{"num_hidden_layers": 22, "num_attention_heads": 4, "vocab_size": 8192, "hidden_act": "tanh_gelu", "norm_place": "pre", "norm_eps": 1e-06, "positions": "learned", "qk_norm": false, "init": "normal", "beta1": 0.95, "decay_shape": "linear", "final_lr_fraction": 0.02, "batch_tokens": 65536, "max_seq_len": 1024, "max_steps": 9482}
MLP neurons of a small language model. Each row is named by its layer, matrix (down: output weights) and neuron, and shows model dimensions 0-255. Each number is 128 + 32 x the weight over its row's rms, rounded and kept within 0 to 255. Numbers have three digits each.
Before each neuron's rows, "fires before" lists the tokens most often just after its 100 highest values on Wikipedia text that the model never trained on. A number after a token or word is its count.

fires before: "0" 61, "7" 8, " pm" 6, "5" 6
L6.down66:155100141091123176109175120078088097134085105148147144117156123139131117156131104121167115150132157077194134125165091178147094088144144139087127115062145047113140088147149118120115102072118071069130136115104100133072146192145111232127136115119180145115164067120132214144111073137141121084155146064072107115096092113112104165167083085154155115110162128080176086123129112103170093145097110131085135073104134084082123130120151155085124177166106186148107159097097131157140089156116178131182086160199176103193141095123202132106105109117151146115153071132150148153121175148161108083133110189160150085141121098153154190095160081135103135153158142135135123131152162125091083109122104131082108181117127134134145158134151133179121107142072118150182128165141067171127113115125150

fires before: "1" 22, "9" 13, "7" 9, "8" 8, "6" 6, "0" 6
L11.down526:052122164164159116140187127113108083186149095112161092147175130113132114160097117183088178097059103175171132173129131114092070069107161151159129154139081097141138134125177117073095166098201153157172090120150146170124112071127115117182082131157192124151118188144126188135140128118165077130120139110180074146158099109144122093112109128187057113118114131081138136105080174053153151107137150152156143187120142118076047092099078110162117133124161165118123170070082109110120164109119121128129111136179156181154139143100103103127137135113157130102084123150144115159146121152134171149080139141142123132138128121127128093181128107157038089153166170134113077158101098102186146103149141163122181092101170100120142088131067126174084084105154137153152159151089095094141127080140101

fires before: "s" 35, "ed" 7, " that" 5, " \"" 4, " " 4
L13.down728:079154132124207119135146147100116152135188115133123068157103094099127116127142092145122073122138130097108093133115132073110145152177096104118163081100151087143082094095210168143127124129137120161155127147152089127132114125169180177110091125091110102084183081120137176084090174139130066080085128106125119145133168131150105157052105103131110124195163134076139093185151129168144134114113055141111057127087218060158145162119163110131142150158142102086072139156136090088162143134155088128137067139066093098095102078089171116133130084097177115145145116142099175089097142099117158102093126061102181071154121148156105162173105107136121161114083106147138161112154165130160121142171112135189122097151164129190082131122143164124130162173166115097077167125127166158148181109148111

fires before: "9" 29, "0" 19, "8" 8, "1" 6, "4" 5, "2" 4
L6.down207:076173120156169102150063134173131071129061106139134124095096141154126069135120133202110127116109098150060069097147100152140126070160142117122185086108156109162158186201072151144126139218154065107138146158130095134168099151142049138155143071107105148194069140129153135098166072162108143115180159117102187113113103117115159141161147159100181102169146147071140103099151145144128175097162164102161184084077161127171182120112145130167113123155135138121114047142120153137163114174106111132136151075115149159165058082111109110158095114122113127127169071137088109155105180120109133108175147055197135162102125115111130132114160109067109146118154098153150132122142129141125103090113136084140136136141155120113134191123053135129151130109059096094117108109102105138144141109121108

fires before: " " 73, "0" 5, "2" 4
L9.down367:164140182095135084096149127106136088098165113097126140159153111133077142100181111113085120173099147126162121155120104139137178148113120152100197126162109137140117094121185132129173151115121129128165093163057147102106125062185150082134130109182126111145146120203133170112115111142114142177027138182126060113125077200140170120105129134135114108135131098143184188108051104094128116111144132164103157118137139145129116146090141130054129103130149109138072129114087149169162113107105114185125115132105099101101146054128115099104130061197104139132105162100174122090171132124128123117168182097130103129115088099101167118130115186157149160117157125132116122134116246121180109075123140105142134150072111097126123089097062125127179123234148171099149140157120123150144163092182088

fires before: "\n" 67, " In" 5, " The" 4, " He" 4
L6.down411:165046168119130114110175126152168187089171119165140130114106099160112128138158106126230149167190077178172105111142092134140101158160159085156149162097151096161065122107099099089138148098091161167129138151108146120169146125116125119092122111126131152131118182139134091115140202125105122101102148214112181118117092185105037112155128139111135147138128171160143111155063158116102157117096106130097077124165141090164190118108119134219130120145081125145125104126096125130113136155146143144145086112139069154139145089157112151151077151130101123110145184068068157112169167164032109173102077178110120128125117156099111113132151118121160156144119120183110085094114165075110144100127090071128155149109138048118156124117154078138064165126096133134109165108178084116137087113145085

fires before: " " 37, " |" 24, " +" 8, " relay" 6
L9.down859:112154122163076160110173135132088168119128148087104125179163057143089177121074151139196112102071107099155109113073101141152121177104123133148163101127093099163114139137143112155096161153081102109146103161029173144118150109103125075145128114085119188100082115139129101107136130048118128169046114178121155150176101152124184114123096115143102102126144120138171103128119091103151107150169119143099104110181131142141139074184139104102175087126151139121109163144024091159116087179118169155137104152154137093128182119134146133130135147138169099154117126102166094087120131133122092161145129149075159055152183139167103125148138019120125124140129191159174091145191163091129089124129117146121150154140114136107075123111124058124126125121087129178157106149149110229145115161164147

fires before: " |" 19, "s" 18, " for" 8, ":" 5, "(" 4
L11.down998:196078143134125129071136098085142158114031151140098129143129162196163117118128123126186170112148133185117156127132091093150052127106071107134160076135128163085148144060156134075171151165080125125113168130106115125123169137136152069132092104164101162130171150130115131143137151129194125117017100183179166191094149136116175136149192142140107091105120185174132135132081130121127144150170106116107119139120123149154153130097184141154101147115127128143143152106138126087106162088094144149101111143111143155101080154121207044176122124080178128107154112098171147090098111113090070133115123109108135135089104148111128126075083167087105102084135174174151107123130170151145145157170119092079123113221111105126135159093164147187136124116119163133149092109144142143148111134038108

fires before: " |" 53, "0" 5, ";" 4, "7" 4
L11.down676:128079127098074162194136084150086189138082106184090077131113144146162116090145076139124063121140127146089142136140123127174123086114162135144166230103093179045128076126111129116118134149151124112157077161115145107139140155108175125148158121156136132192153119153113138090147103115121088141117118152105186122099109142142120117125147167146090160140128108155117181170138116154128165173144100123135110171145106096095074125084135239028177110090139138150191119195148128173106102079158124086108134119101128127125168118135148099098148089115072115091109099097126148124127161140135094105125098128136159104064183146129120141118114111118117089217154113167100145169124210130157155151112091134192097071114087157123117129122166156123166130124122114119172121147218111149198160093130136

fires before: " " 33, "\n" 26, " +" 11, " |" 7, ";" 5, " Qualification" 4
L8.down57:043175137117072097136087086143086121135117097069134141144101145171122167122144119112169091098142170175164167162160133181101119139115105105116141055155130134208141118133078135120099096165060086111147189057116131113088123171110118068113115140175128109137110138118171161115101130105166104082147129059116104214140120173151051178082128091135172174183105128120141167144126124128119167148136149123087088143105098187146080117141052093096129114149128144117113174139145101147167119147122160136131080158161148132159145135120071155093143049172125135130136087113138145103116152114139092140124157108144152127111134129132173102150131120123167121134098108097188123165122196102141105198189153150175148104108119074124106101059053143086143114134114162115118107223142168113125084114149111

fires before: " |" 20, "2" 14, "1" 12, ";" 7, "6" 7, "3" 5
L13.down885:130064085121160136114084108117168136075113085153112142150089135143130107105113137093174113130136124096099090081087106106068094135146207116103117154071101091101129083146132153083146100150125132138149128151154095145134154109048163106094148084132115079158136137066137186131124162113201158150141079116157165187110134155128195172139140116167156092122172090077169108096080167151055147158175173091102160128132147138153129158141146183066117216130129158107131139162096186147120137134202125173123121163112144191124141170193111131156150134115113105154094106124100139163106092108097116057086125142156139154152115125163124143138150171139178136119160101165057126109165149086114189097148127143029147144093106140134135098109112123160154104140063112113124093063144122155109095172076148

fires before: "\n" 51, " |" 42
L7.down326:174154136161085150088126137076118142093129080076117131101091039160111125121101134121105152129091148165115188105126101127136111097166057141119103090141148146201109075122160135066135168134081120091111128147096113174086151088083158109128081140159122162100107115135106144129075143100091145140101187123130094116133126134150116135136154136162133071117194177182211155174088123102162163113151107149150164097143155134115116115155111165143147196127091144147057168135085180142044150177135168135156211165146092092148153144116161125184150087079149054108162094070109165116162121159053150112150103122150127109156118133137130089131092141102096107146132110139120108108132107076122144161090119125089187116159146119141092191160123107114124097134126099206129154177153129103122186192105160

fires before: "," 28, " York" 12, "." 12, "\n" 7
L6.down719:172126130148133115160120139112123166095219144081153132144141098172176130128118119106152111129156242084130123153107156091147172116106151137117100097131150102105108135145129141163176137092052106087078130148072124092155065116153136093120161078118161154171129167153138135133148120126095114150113095155146168084152168180125115199137145177124096167143171098114115179115139113137102116058124078120143145140111125172084104171114148118049064122160180081101124105129118109114072181132125102203166141109129124134130138160154110131170142055117148099164108141055071139142107125169122129047144123099154134141085125118124161178117156126173161074103156134144144098160107131095128149135144139140131186136075123126143119162097143129123123115081178028119101083181084148099145130229140149

fires before: "1" 31, "2" 19, "9" 14, "8" 8, "3" 6, "0" 6
L13.down51:120185168089117115138133137148096128116126146124115143158159090120131159096230113108124137092075147118116154118140115133165078117132128115116056056137210094094092146132122125182109137167105133101135131070143093156149136100152137150195106141127096119053143080136126120115122128089106149122059207100129087103124119125066127095166126103157106141095117103159116181117117137124142120174138097200176133123096112120120089114111083084139139115140140118164126128115147120135197162130014122153141149140119095109116115107085095151092153123176102166108156090128135073112144161132138134155229130145143084108155111144085152154179107162149108093183152114119139115085106142155096156135147125132215172081140150120165143104107139135106135162231173174139141139074052147160113108070183106

fires before: " |" 21, "\n" 21, "HA" 4, "o" 4, " (" 4
L8.down200:103105121122166145173162153128130112143131156103150124137135103109115126169078135106135146129168146110138105176098100190138125218078123118129154049178125134129107135127091158152139125083099137049083173135076106107080110150097188189130103134170153114128169155076174095159092071117089115158076117188169093129145126136099119172133131078092109139150125111116143090055156120082106165154076100109100110057138200095158074106126180133098131132101144173178140156112095107136117165138209150121130141114106105168154152133132078061142120110139199085141103145111114138142116164144121044193180084116113162156137114108117101099089131126131140126113111150133116150132141190176091104122164156135067082191126083129131089115147101153157177121083121070123187115128150109074141168177111126

fires before: "\n" 30, " The" 9, " In" 6, " He" 5, " It" 5
L6.down27:168134128076188147129171170094108085087157129122172072121127178100155129113106114153109146136161110118172071112089067167132111155115165138138090212098151122151150153085081159089151151096103164099139115163111175156045127143116095101083091155077173139154145114113113075117118176138148172124152154184118166136079155144103102106078141151168138166124084177155129169171074159084139110091103160179123141165163096145116150061083113140141104113089153091148156137106078198107139160148107180190072097145092162147174161161151121145131136145099191126107079124099193139110120108168091160087127086144126154118083138142075135121065137065193128129133135108130134108099126104147067133099143119108121166116169096084150155053090097140080137151132165137159155116183104123125141089085135135

fires before: " to" 32, ":" 12, " in" 6, " that" 5, " " 4
L7.down200:089115112083172076173106094153140090110140129109112167142172146100144107126117106147175112125147167113214117153188093097152141138191088076099080135116120075062134151121116168168191139134141158104152191080109095120104092089173147043077147104152127173161101130130152088098172122156191145152089119140090140118129083096154059130140143130157161164139141122137141154110130187146078133097146138109069169121113129124126130130139129130139141092184066102103121108128153167173167117104116096116129110202144101165148111129114127153106105162035128158179150156147130163152130198115093100089128123126123146144158124092107162093174104142146131103160131167084158152100179080135143152167138152081125144116070090154197133109083170235166151127131152172139065127086109143120160090147111154

fires before: "9" 19, ":" 9, "1" 8, "6" 8, "5" 8, "8" 7
L6.down313:044150136166094170135129149175141040134112106137135146022159154120127159134138160105147146106168114135140171170130057093174156109146125114125077190070086115119100159089101150153159073094099139138087115144119064105110132141218120168154194146115139117083146145112113052125130155151049153111193112117112097085081097134127073156111135064119147156139151131157134047115169097152108082181112131155137157121142121165138167137138105098064125135162138102145143110120073131123146133102189142107137163063160101179126137120145146087098105092079127150133162158130177131146146192128090145124141099090141153142154105072150104100083095113075094152150115141151185115139168114155136100119094104076106144132152134183119154141155145172083090141141137131185133147143137111103186136159106091

fires before: "0" 50, ":" 14, "1" 9, "2" 9
L9.down989:146153112092048111163154139121112159155128178116153126157147116141217179182099138129116153161160180104136180080161146184193096096179169180101082188083138161117163114091072102153152119083127140129100137125103137098164139129071094117127154140104151110138137097155153122147124163143093155120088149098083101093092160221078086131176161098110178137157114109227146151082194091109098111170097135131123171156147106132150132114120213169168079119115135136117100089117139126149107105141128152112110142152197184170078126098133160074100152125146145088121117116122137095140122192115166064176139106164131128121167134126096090140120087122155160071108136084127097118121123144120071135115138145103106188143162136119097111112161127103125129125061111107104106141132061126053154075091117139

fires before: " |" 22, "0" 14, "." 13, "1" 6, "8" 6
L15.down201:171092113088143102161131115084122145129193068105132092160128124188173066081163104150084146106097096136141129121099133133086147119112152149119135138123085139152181049095137081154134089142143146097122089120095102180095133096195177093125185087155116151166086147098108122080090138092156079149091070181162082142152126155166170133143142166184122090159130109076109165122095109118063109106132120136159138171154131076096084101114167190099140142125189137209086191108066116131133096152156164168155029147122125146201136174113129123170149105130134110173088122165131148159062138099144124064176094144135139118108123149136138150122123127158165132148141181151141160086185181115082127087168121141146176092155152152140115126121108081119104094122098073121151135085117106161086126102128137

fires before: "1" 19, "0" 14, "2" 13, "9" 11, "5" 11, "4" 10
L13.down940:144156135185151099165110115112154090116124109096148135162160125139140128133133084115119083112087157134141120098149110125138115166138160119126139164103187118130135105125082128178182167174105135176158153101119187115140137113124096140091086055118175115135131157126109157104113126160130148067043151116147138091129104115124123128182153107096108106163132117128160163085153151146172086130139147133143119077105134130142077094096077163094162168060110159191145113168103080157148090154071144170131133101138108116127205068111094144126132112165148199159150111128125118115080161089143114112194107125099066076140144118118126120146117181093143063136132153136096063141109193161137144067105148123255127074088109133112169140063051160167140147214110161149099161080145139109157133114091133

fires before: " " 57, "\n" 22, " +" 7
L8.down74:155213152087145111201093114084135142192107128131144094124099130112154149118125122125119111156136114059094138120088129171153159108139105085151149084186180146130105138120133126152170092126044120088163147139060155068170086148164145078176073158108135156151067138098177112133118119096169116192089123095118100128125119143123124201138121153130159185211097091097120119115086136082128133118129136144114059142154090147140097112146111142096161148142142100193143175127094156177154156154125179118112186139167120082076156092146135181168094132158189104037118129055097082106105126116165071126122073096111124139096158082115134141144155120098126071083123113152123165165128130166110106114195143152112159127123099140103124163098106110112086084083118150135166085106144147122130117136122203

fires before: " " 69, "\n" 12, " +" 6
L9.down64:169122106152130103100156104097169098140103121073146139189147151126141136112091141152167107100120151142141127187117130171129048171145102176149160116153131124117142093113148178152095150149076098146128119142107128104106109093201112115143097138086176083163110135133157149098130152101138099163141081090094051122173154130146134180189134157137150150196136126123140140100051141108112126064109151105112122120162079141146076116209100112050121093172194080120072159145105158196071108145129136127130200144071181107119096098085063116167133111159116063179138108104144081112154139128134119149151071065088160131137115083122099114158082141126103188145140106129182121224130121154095148147148135148104153073066122129091141134083085157105124145124129153140130119087081165123133076156114115

fires before: "\n" 27, "|" 19, "-" 10, "2" 6, "3" 5
L7.down150:131133133117138059173093094119086123145173107087103116121093100124131110161126132173112131113107142109168201224151144131113128133119135021119104124189122184137099134084123135189110145157085092153110143076122099134111110154119115143130105188142134115190135081144170202086136162121161172136121088104092141151090142104121153145153109126091183145167123150163093151136143106163123099109150135145142156141134147115131106086142139114131107138163103135136151091142131120150094149173105111111114174152174112142089102086120083152100144097154081103121109071168072129094169115144048154151154200103117152113158102145117145040170141145151126150218109158083114161204161140109175137110128149165191144062064116096083166083076149164171132150108151115179143111152068145169085137090167112

fires before: "\n" 30, " The" 8, " He" 6, " In" 5, " " 5, " She" 4
L6.down81:113163111065160102143131124133180128079152082085128114120117109098122175137104090120117095157134092151123100104135158173159160194063131117147167101207166118101132140106166172125105138190065114053142144155127094122166123141139119097151152169110100121088105116092170113143114142130111120175109134176160080085111176137134164123100103125131109138159114090126105152173103146120132086065103105108122125119145087144072131148142128053104123114181209064085129123123072123059157176149127108106173070081166140103152172117122101101118192111099128139114125131107127107134165168166164048087165123159132075167124170163142134150160149139159129055137084130098179116163133163133187076182134152152142115127097077161112076093092189102171108121127086126120205120159127185136130131069133144

fires before: ":" 62, "s" 5, "(" 4, "ed" 4, "al" 4
L13.down954:134152165124110063128163161091130114108113151143165107192176131117124190083171096093131099140139143093120134110126155132140189113116125102121122091136150122098074163114159110128175131151118128129153144089117113114139134086119125050144173086164171115103150108191202136135119103119191083142003200142137110139140148123128153116157137146131145160150128081113063134082128127118151166102101127160135136146171125132096150103117136100113109088099121105111152193126129097145153127146000121135105122128132073160104071125134128140167153160196150140079099115158126087160159174124126105148178156132183088137111099127129096092134081148143090136108137112105169106144117082161097087108160128149229139101104099129077084103159167124134155136223118137129120099077114153112125086025151102

fires before: "7" 15, "5" 14, "2" 14, "8" 13, "1" 10, "3" 8
L7.down511:069137142137139153116135149139093120127107121096106098095128122154171127152114152151132170107186131127096160156118064123149106153130084072145057128104127154131109157105100126152138165077113184123144111115073116144085119175099119160188179142202116089100153115072143109118154147147125152133106143145093139108081119128094100132138140089095160110160170101120139171085210131163122036088098135187151148102102145180124134135099147142205141177158088129190111133143087119121149148150145106118139093089084118131113129122114110144131050072178121084141132156137127094084094156094113163160143124079150135093169125116088107161083072106073155094115191173036152101101169135162112129114161098075120142083144167127205146125075167185075117165077184186130136162129124171130148142134115075

fires before: "0" 20, "2" 18, "1" 18, " " 8
L11.down189:133100201140104145098113078106137127110147086137136126144089075084098089158078115139097093144135119085132116136151128133133142085055211201164081142114095135132089129118059166066098169161099153124190089184124110111194158124140174152144096113136146073078109116135132144158116103126118088162143110124110163129063132166121144128192116155144128125129104074188183117104113132103116168145109092109107148106116185156038131171059161122123129197167183140045120144156124137134101121125126139168167148080075163122135113102176096116089087079090073089099110081112137106103126138104100185120122136119123113121128121124119098134129147113182132113148113077135139135177109180143136098125118067093087131120138142145067130106124116138134174111133118174182190146201073118159175178119134100

fires before: "9" 29, "4" 16, "8" 14, "1" 11, "0" 7
L13.down761:087153096176145118125146118156053146134121165156129159142157166172179124128179121058122172130088160113154174098097060098175105153100127148162127167100107129101107106121102147174119129112099144089165141134148123090169140099163092116162141156099099116110080131108109119063074101145071145158174130070118198119157073122122086102189159117179131107156128087147154124111151151157090112164107101152158109115113115138106103130083106115103111100113151156141137166118125173140194149096145109169162150086162143156139104118091043207112099116106136192110111150108138106084139164153180190118070181091114127084185139139089177137136115123073149069171165135107099090069120140124157161107123139123074178066121214132175140085154128122110130124074106143191079148101143088153165113111149119

fires before: "2" 34, "1" 32, "3" 9, "9" 8
L8.down774:116097122007150128133136131105063103158180173105155181082089105102138186133166091084125102155140169147123154093106056136194134157168151145114137097119130122116125147137129128071136096124068079131129116169095164086118147099179179141160154166109119136134125118191100120093150104134097178102106113201165115112128176178106105141109108128161137117101135118112170100170165131153093088122114125155079078162122153100121122149151183129095101125129161109181137133177082102196141095172135126118070112164180141138135098135161086101114147094112154122132115160091147079073166153139174122082181096161166194139147146136177124180123173190078143152107114126153158146110070118111117122071127158097089150111099147138132062075082047111155104103145154115163127117090137097078126131166129080

fires before: " |" 20, "0" 13, ";" 11, "2" 9, "7" 9, "4" 7
L9.down431:132105133202120093108154144077130108067141131150116145189092074154094130162174148136107073162098150121072096085173108115130149156186115178170125169113111094127159169128090130151134139109151207100042169118118154126164123136126106090143143123142092114145139059155088145065188114150105069093123084116116110136115125090163120142125139195114120153142100121144169163109183085112117201111169111161168155079083166089153146098150136103101198113129121077117155159101128180160084116112125116145118183132161106189123111084157159111153126077091126176105134111044158137127094064138102097145177131155130096086055133088084113109143126177139097084178151079148148161118119164097149171112093085142114100077111185140157100149134080127147124060153149090154116131117142122151147127156135161

fires before: "2" 12, "0" 12, "1" 11, "7" 10, "5" 9, "9" 7
L8.down455:126075149093175093131097135186123078124118115131103110098154137172103153149156117150111132098141114131098125098123107139146129119175137140124158142116105106152195155146159114123112109189104117128156140097153096180077125152185102158144151125159110098144143122104157099070141087184186163071171116092099112113106143160161106177166123059106133106197128138144131126103178081189144096104157158154132116141062163125049127116119044117133109143145079047112060074114073137144166117146134120148147104076129113147143141092124120107159088118109166124157120158161118064085048167105132155128219164113155186105111117121110135142072129124112127065169119145155178104170193247154155109170113144061151152163148146136158131128123151149082121150125133105098143130127153133147181127174152132

fires before: "0" 19, "1" 18, "2" 16, "9" 8
L11.down75:119196075097123074160116140117064161129130094129097155095131058151168151154148122120122118111094193152140199090110115153116119096101147117130122100172144129100141190093114181147179156146117142096121153125111157149111135167192190152154121070144195089114123070140122121156088079154067201119144064107130139077130135126112128151153089127123146093112130113176136119124121075102060160122120147133170115117134108085081153077153157157171130164152125155172105087145153170158111108097151179084178174153212162120086103102109132155128097112083113161134143153094106029119094131148162086149134173142116149158159118096130121170128089128140168098147151121196172131122121129149108119049133152157115151103174114197143056140101153113148127116091115165126123074061132090137172080105125139

fires before: "2" 34, "1" 21, "9" 11, "0" 5, "8" 4
L11.down570:182108139096181142096068154132053130117126201130158133136120105160142140144118110118123184108172083127083142174102090163104125111154119109181133136175172100196147113156133113119140144099159118151136123136090108136150197086177098138130184138121118117112076099107114096077097130166125171144104090125122152116117184123148089135130104139150170125097143130108151103129116113180126117135063109122103165116111172121130104138106211101140196167118100124171117151147139114143184037108139180120038112125203097124157137147160186107101126105098163102066111119055093059125094142116180099063140109067089138106119151152137100141108138110128077145145093097112118096087153166162163181113099107116095098066175202119144119114087135131140087072162133128096144150111079112187120089132144182

fires before: "0" 23, "9" 22, ";" 9, "2" 8, "1" 8, "–" 6
L8.down101:123162143126232116127134151133165075120059133156121117158154116188121132075127145195116168143084071093119142117151128104160075141174102137164071154068133087134153078073141166155180101172165134141089091130153099109124141143136072135101117075112143136189141136092136061089128100241074140098119089050110153123087135139099103134157151140127117162162091126164134120110171177140144152103142148133130113114123144080141137110118115153117045136105154088097111175093165157111119112160155136157084164079143108152123128093116105104171062158117136121197133144173084121132134141114151196156106141096149133090081133158068170138092172110087107130136103123134155068086134136150127104137105198136121111073126166160173135183064125097134210192127116119133126138101118125145132115127119129

fires before: " |" 31, " (" 20, ";" 8, "\n" 8, " " 8, "2" 4
L7.down809:087155148112160073169107063126094142161131160108108115123105185140171106112106135191137079117104169093148243153097149138121089136095126055123082181155149192180146144091118190170121160151113162179135158094102124105145092086159103112136152154152103106103117096164124154055146145197167159072115124091055141168099190095155124140178140116096155130129143149124097127164128139137135114090122149113114119128091120102145109133170049137117129165140110161155092145128165083159122143108079092105088174212143144147111088132098095154153108123125096142157196121170101159081129111161119176200133152082113115110141101076150132128143103150127125130121116124133148172209162148071110131152146157121173182055119133119125121134049171177139166110139160131134148134155098115165110086136123153

fires before: "|" 41, "\n" 14, "-" 11, " " 9, "2" 8
L7.down429:083142162126123062159087069142128146139121087080109128141135124122163077117120100129122116135124131076138211176099143097132119156114121044104130119151151135140118160104129176179111128170127140127148163052117094162117125128123087078105099139162123106161139060143143164082185123138195145109105106044088139118096186083167111121184123088101155102196148166129110103120170122168155045081146148154132120139121112162146084150095046143098146159166117141160122105092146056166097151117106093105107161163153151115102115104099110137140127120115138106176148122190116139113139112114106146197154159075132142117162126105124116094166131158091103102146130136068140169143130145114137124129127175122219185051148104105117144123002148183149159193090120147141135113148126129133091144112147110

fires before: "-" 49, "\n" 22, "|" 11, " " 7
L7.down190:124142161102169033135091115153181120152145114092144136157176115128199117139122126130147108119109130099165147132141174127101127184103139097132074080127108188163118165107133152183115161111111142176151154064113070180066106090172029095151123173144132078152098089130140174154156152110183189096138144081131136130095128090187081134160117094142171123132135179130116143125109157146154042129126103181108140167115125131182100128107121158098124113146148107114136110055111119156084157124114073121148102165144154106091129131164093124142160107091152108162159123162144102112104133109104125133107150060194134077153146119078131080157139113129141087127114148125137169098171076157099097154112115129221196128179126065131131125055171156131161165106117158177161084115163105157100146097140074

fires before: "s" 44, "ed" 11, "es" 10, "ing" 7
L14.down663:125073158149080163140087133172176142131122162168102106119136106093146094113067172123196062180113120140146125154166119101116102112175066138110118095132102119086113094177202118113176124128155139078161074124106125116171125154125130182110113185105149151059102112154177106140132205075165116122089137160153100122110084097128123126130152065026146137160096138101104122186125138116099113138164102115128133054157143177133106186151105164092134135147143166136126091102133118117083128102162138162097144171097093103129142111077199094162104113151199129134122127174143121164181140109153187141110081101124009104053086134103170105131090141084114126138125109081135140145120108140148131156111170115162069091141140108143149201152164124136099165184136129145092143126108133133109158107152102

fires before: "s" 69, " to" 4
L14.down471:118088163118125130082126150177152105082157105125127068095082121145192158137137137168179126134133124142072166163203126156103092089103143062127102119148105166116047139078197059151153080130162175114109131122130180102142112139127112111127187150077167070150118083096144120161158171138161104131107114123129132129150159131139176114090163125154124126130160163164067074155157191082173133135086113087142077171135131101159132161136158119139186114164070106122072142140082080118136050094100116087139129150163080117109153112089083114132176145156120131130132168123111102169148058062138122176062098095138122102148097117165138074138100145174096146126185126150137115088122100135121089107123206091171120141121097109184119127083160103141130141123105097158070111093120202142116174135139100

fires before: "|" 40, "\n" 17, "|---|---|---|" 5, " " 4
L8.down480:022133162127126066117129099160171130157100144095088106167106112144207063136146129128113104096100053094147148145134133116109086121119077079156138136132143193184150124097111139116092164200109164166111143080104105104060121099130081083073157164110127086160107124084158201109121110100128177107065137135106128168081130060132093110148132077108161107186120147149126145125129120136089086178130136135118101120117104150090114116155096160123148137174147123126097087110189064125139142117161136066064138202188107193086139127115098131181143157085108125160140161144123135155106091108137150192137128098177110106150138140137096063157134080086129127156144139103155148114138132132137074139120158121192176105129135127140113152033147198142141147135109137103137133161108161159068130163144122

fires before: "9" 74, "0" 8
L7.down685:073123168111054103150107185148126156111133117130142178114128153122101113133127108117170129084090087144092116121140104181134105171174135114163078144084100097192165081112139092120139133162141070145142163129132087157126138107199142144143117131092130096070123121142115166068110094127109104153164111155123121075142156159123127093154115145075155092189109105203161097099219109144101105083122111090175156156106124141162168116112062123171160120174137094093156087163093116111158120098138115172138062159126123155171177093109122066145120078123087120107171072204123105108089202157186087157131112124149127206102149158095157199063105112088130078134104127134103156150158182140118079129078141055136156132150163164122154142141108162123124108106130141100140179140158157136176163164132134

fires before: "1" 23, "0" 18, "2" 17, "5" 6, "3" 6, "–" 5
L6.down177:132140117139108167161139102064074120156155154164088117073119098137105121113139137154123170138128100136136140156126090123138146098137077088112058131134093132181110126083134144138118054096102122158098171098125122145136105115099172110176181066194106108156167121099068141086189099151124088070171146128154186178109127180126175116087099120111090125123133084096164158159159132111136124096142106141151200113127092167046126077090139075141114104133121136155170145146131131100088191114137113172216018088137119112122122176124162104111147121152133092158119102072090163162161143147110153056157115155184126169152119144107146166094161165166083088164098094106069134150148138150083181160163124146117149075134172090092128124127112123171120111144101185124138174128133089106112125080070139

fires before: "ed" 21, "s" 19, "ing" 10, " that" 7, " to" 5
L6.down408:160138121127126076203167123180151157141131134106066092143111136154189142114129112189165112119098121090165133103143122131134106092096125144171163120137122137097131170002139112118136139153095146143128186105130051145102083111204140107108168125133062120157081086133138119160182120177165168124116178165117110108099153105131086126128121101106182121134153130107141127132140153168208091138121098097091167130070137181166112092117132130239111067108117122097152152138110105191096185153148095116136137114127068133128045118089151115174154082088105160126099181215083119130148074121117112143106095127089115152136091205104115112138109141091134141154143095084100106120102151137137122179141072123097146120140143154166125123054134114141111138127076114153134122131149138179118151151107190

fires before: "0" 35, "1" 23, "2" 19, "," 4
L11.down623:180186178128164093126115136138157087106156131135118128173193068120173157120170139123143166113141146121098095132181121091127099169132091111109081078117179112142121110081134169140127111119164122090150127124168144140117126152149137094133162135163146156116153100144122101133132112146138193150068204120165074100088129141085110127153100111155152136151074093167084217108140145114112119117119065191175156175081122106114114084074159123124080147137115162176112128098126113120186102158082101169128126122087069110092187065096143137111117090192095154124108088130157116078107147139147176158219166075154076104182137146072119093140158143168183141101151166125099121105095130151123137142170143116167160113079117066146151119106124151120122158192161166062184132083134123159141085070122084

fires before: "\n" 22, "The" 14, "|" 13, "-" 9, "In" 4
L9.down264:096090172160178142154176122161099136125061119104088093132168124052104120102127100137117130106152131167119095096118127141132119167107098117072125117161099111119090140136155079085101196120131122082112134095050128184131185195108135089202129140188135128065139130204124198120102121182120122123117140136140129094157176104110157172118103137141175103119135142152077167127183154093154079062122082124141153144159119147132149118108155158176127205110117148104128128095084170162082144124129155155159127136108116145107164119113144144108106123063179138145142102136113126100189155159125161131132080126106145092197113169118106075086133066159110157072168148120077090091156099069156092155072092102031106139124157142136158167115126103157088119090090101106157153067173135141143103152093160

fires before: "0" 53
L7.down434:116101146089068162096135130110167137140191129145159179175137098128055124155122121138122092112103085125161081150172140156102187092109158137131131132089095102111069089133139152134096173123103140146105146152134140085137105144178097184125158151125176123148141137091142152120116110097063132133177133090106127117140109162162063125148131161129143111113097103120135033071101097101107152142098135181111141029114147139054136135135144113048111083214115124142156153176161120126105102124088185185154061107163099115171090090120104084188193121142108138168149149092134073139120081152137171109075129180142162106084115128173153119172106152164137130161129065152167087140107104149146133153089067147058147154153175097141098156176105107106158076152092142118132166160145115137150140163111158